{"num_hidden_layers": 11, "num_key_value_heads": 4, "tie_word_embeddings": false, "init_std_qkv": 0.0157, "learning_rate": 0.00155, "lr_mult_qkv": 0.7, "beta1": 0.9, "beta2": 0.98}
MLP neurons of a small language model. Each row is named by its layer, matrix (up: input weights) and neuron, and shows model dimensions 0-95. Each number is 128 + 24 x the weight over its row's rms, rounded and kept within 0 to 255. Numbers have three digits each.
Before each neuron's rows, "fires on" lists the tokens most often at its 100 highest values on Wikipedia text that the model never trained on. A number after a token or word is its count.

fires on: " |" 58
L5.up243:111126129134168113155131114117143160127115116159129135082105142136104109132105110181123129130130158125124072094087122195139170133124116129151134101076188163117108071139129126116159125128092113160154132090132166079134154115133118125143076117101128133156097120106162133102117107129145161107

fires on: "as" 36, "ina" 8, "a" 5, "ase" 5, "in" 4, "aw" 4
L8.up82:132155138115114155135134120120131167107089138129103136162156116107153099112151123109142159159156130140132115127087077142124141151173113140154118161155122125086170103109138094106128078162074164124110128137158122103148078117117153125121085148128130120153115103121151171150131122125113124133

fires on: " CD" 20, "9" 17, "any" 15, " some" 11
L2.up356:123108131129086107147126107177132131148127143105128164123105133119128120098124067074162122140130149104170088103092120109136127050158124133141115093169114129116098116094128101111136133126130119083102176163127117098129134132111154122177144143144120128098103109148132136175158156118146117126

fires on: " just" 21, "ene" 17, "umn" 11, "ably" 8, " series" 8, "$" 6
L3.up687:169113150105145184117108121131159098144124129098111163126124146159137132138103129132118146162105130130118117135165134168100139146162101127139132137104079156163152081166125145144156154117142163137165123116137130127132117155095130094102118118137081114104125076148120123115111133090129132134

fires on: " Th" 22, " th" 17, "ff" 12, " n" 8, "omb" 6, "ona" 5
L3.up956:091132118139141146146147112122107102156120120132137149153108193129132117111155113139112124090105154106148130154085133117117147128142104158123123099135178124139156137152136116125095158181134153100123130118128113125115109150071141122142143156127123132115080110145104126150148087167143096138

fires on: "iter" 15, "ially" 11, "ually" 9, "ular" 8, " comm" 8, "ly" 7
L5.up41:134126146168106138158071116142134126102147130097119106108115131106125139144151107157124122131113113110122118114116114145152130116146135178162130119134106118090122142143110151115121147134095138128126104146137118137126098149113114123137131119149158114109141131110121136100105147138133109176

fires on: "ore" 43, " reg" 16, "por" 12, "-s" 9, " Championships" 5, "ST" 4
L2.up502:097091155103128081130140202074127132137126129135070161133143100110122127160115127077103146116141117151149118134142137159115106178138154175124133144151134092110084120167125111142141108140116135109111116118119136109118157105128134152135136102075146136169132116149102106122105112109145131107

fires on: "pe" 30, "amb" 18, " services" 10, "ab" 8, " local" 8
L2.up651:135140141150159116115104141150096148116121122141130173105139140084179170147108143136092093161131152165152139095120135100117125126116120131092120116128115110153086136174112126113133165115105141065156121162157143103113140137094139134095158102092079113139160124159120141116114163128151147137

fires on: " |" 35, " \"" 9, "\"" 6, ")\n\n" 5, "s" 5
L5.up249:106131142127136084126133119102143168096136144137166190123110147099182122157085132161128139105125152103132121121123096158138131149109090125155145075139124114138143100108098124141116110122122176146157135140140125123166170153110127121121131113111117092131144099108111145075112103101172137122

fires on: "man" 28, "," 24, " common" 6
L3.up310:091153122121128107137125134151117123119122155154149155127136136125160166142167139112096105079090140097121124153117174170127099170065129118133136078144120093129156118147130102104134174093141162127138162140147131172156128107122137137136103129124122114097087138091109120098126101127102147108

fires on: " |" 76, ";" 4, "l" 4
L5.up813:156120105149123099165109139134117146128148147137150117130149142132104140108128126128130086150142114176113083116147106136136142126113104149124145115068191108202144133091097078122170109097082155121113116120118178116143147120138118145110103110077132106133119133085119156100110148073155130156

fires on: "ron" 16, "ring" 13, "lin" 9, " Preceded" 8, " by" 7, " rel" 7
L3.up925:137112120093122126121125119177147112119143136104147110098136124069124097113117128156130133138111116129113104112113101131150136094134133121142039122105073127138135094117167117126105134121115121148100094108137152149141161134139106159186118105127123141122123150123137166128141142112085145144

fires on: "ne" 20, "umn" 10, "-up" 6, "stru" 6, "own" 6, " song" 5
L3.up146:129131084145110151114164103137129112133123103120143131133101155189151122114126130199181131144157146129132156126139108120137149166142150141130117078136156170149090133143150163108145145134104145126144125130131121161106088143138116106111148122168088127103090152096134119110128160154169131148

fires on: "enc" 15, "ained" 12, "ically" 10, " Techn" 9, "q" 9, " read" 8
L2.up604:116111132122148118151120087124151107096148118141133113101165136116095112104133154117106115115178155134141139141125156147111130171122135128114138137138134149169119115154157132114135121097120139125128123113138125157104109093152072158094138183185105129121138139134105134131125119103128141126

fires on: "," 56, " to" 6, "ring" 4
L3.up309:126157104098167114137136140147124128132093174100161127155118111115132134139135169131133113121084105127127096111100121122109120127106088100156082156173100094110109106159117132166146109119125123154127148164146128140130137117099087186154127163113136134109111115123133148137149128120102143124

fires on: "ues" 30, "my" 17, "eb" 10, "mar" 6, "hest" 6
L3.up504:146092105114162135105079187148148142120114135064175114085109107095138169128122156144144095138104114158107119097177137158127130153131158125159132126142120103129160158162150109110144141112168146154160080172148138132106127150134139162104115094112101124157138137130145117123101124114118122145

fires on: "ual" 40, "ale" 13, "my" 12, " person" 6, " States" 6, "ues" 5
L3.up329:130085122105161132120129201124086135114124130108153088129122105107127129093114153170168086159121096158135109116162128178139140152143160144176168111141132116154100162150149122105147146112138143152153128160125117155108128156139130112143159120111149140149147155143138104144127110132138129130

fires on: "ance" 24, " stand" 16, " Total" 14, "X" 12, " Title" 7
L3.up276:133157135125145126105115104149154125148137121152169147158128138202125131146144131153125143145134102152116164138119161117136127127096121126131113115124151126150203100085117144147135131125135124130121128119183127147153124118136096136156110167179109135110143120151105145124155102131108138156

fires on: " local" 21, "ase" 20, "pe" 15, "be" 12, "rack" 7, " female" 7
L2.up991:131158152141124102166113156113105131155157129138083128142120137158149147136118150079103107120139147123146187163136160111109085155107126110098130090216144139151080138139091121149140159118091167109168103141116106107122121130098152135119168089099113135122143119179133133121132125107151141124

fires on: " held" 18, " You" 12, "ring" 12, " series" 10, " wind" 6, " Silver" 6
L3.up282:137124133138122143133136111182155147124137126108149187146110146178146143137105127124142156144102137160116130121176110104116157129097127115087152109110142139141138111110133146094123122131127145113130148145149128151161113119119133146127141099153069092063127159144116128113157174132130167127

fires on: "ile" 39, "here" 10, " real" 8, " tro" 8, " while" 6
L3.up229:123085109156114102133168101076062129130141129157115094112084131140166129125163123106103131114154189118145156134112125095133155132097127130114103141146125114150142111148135120094117154108128140106109100115115135097127150129135132144155138132107112152122125151155104116129096128159127117115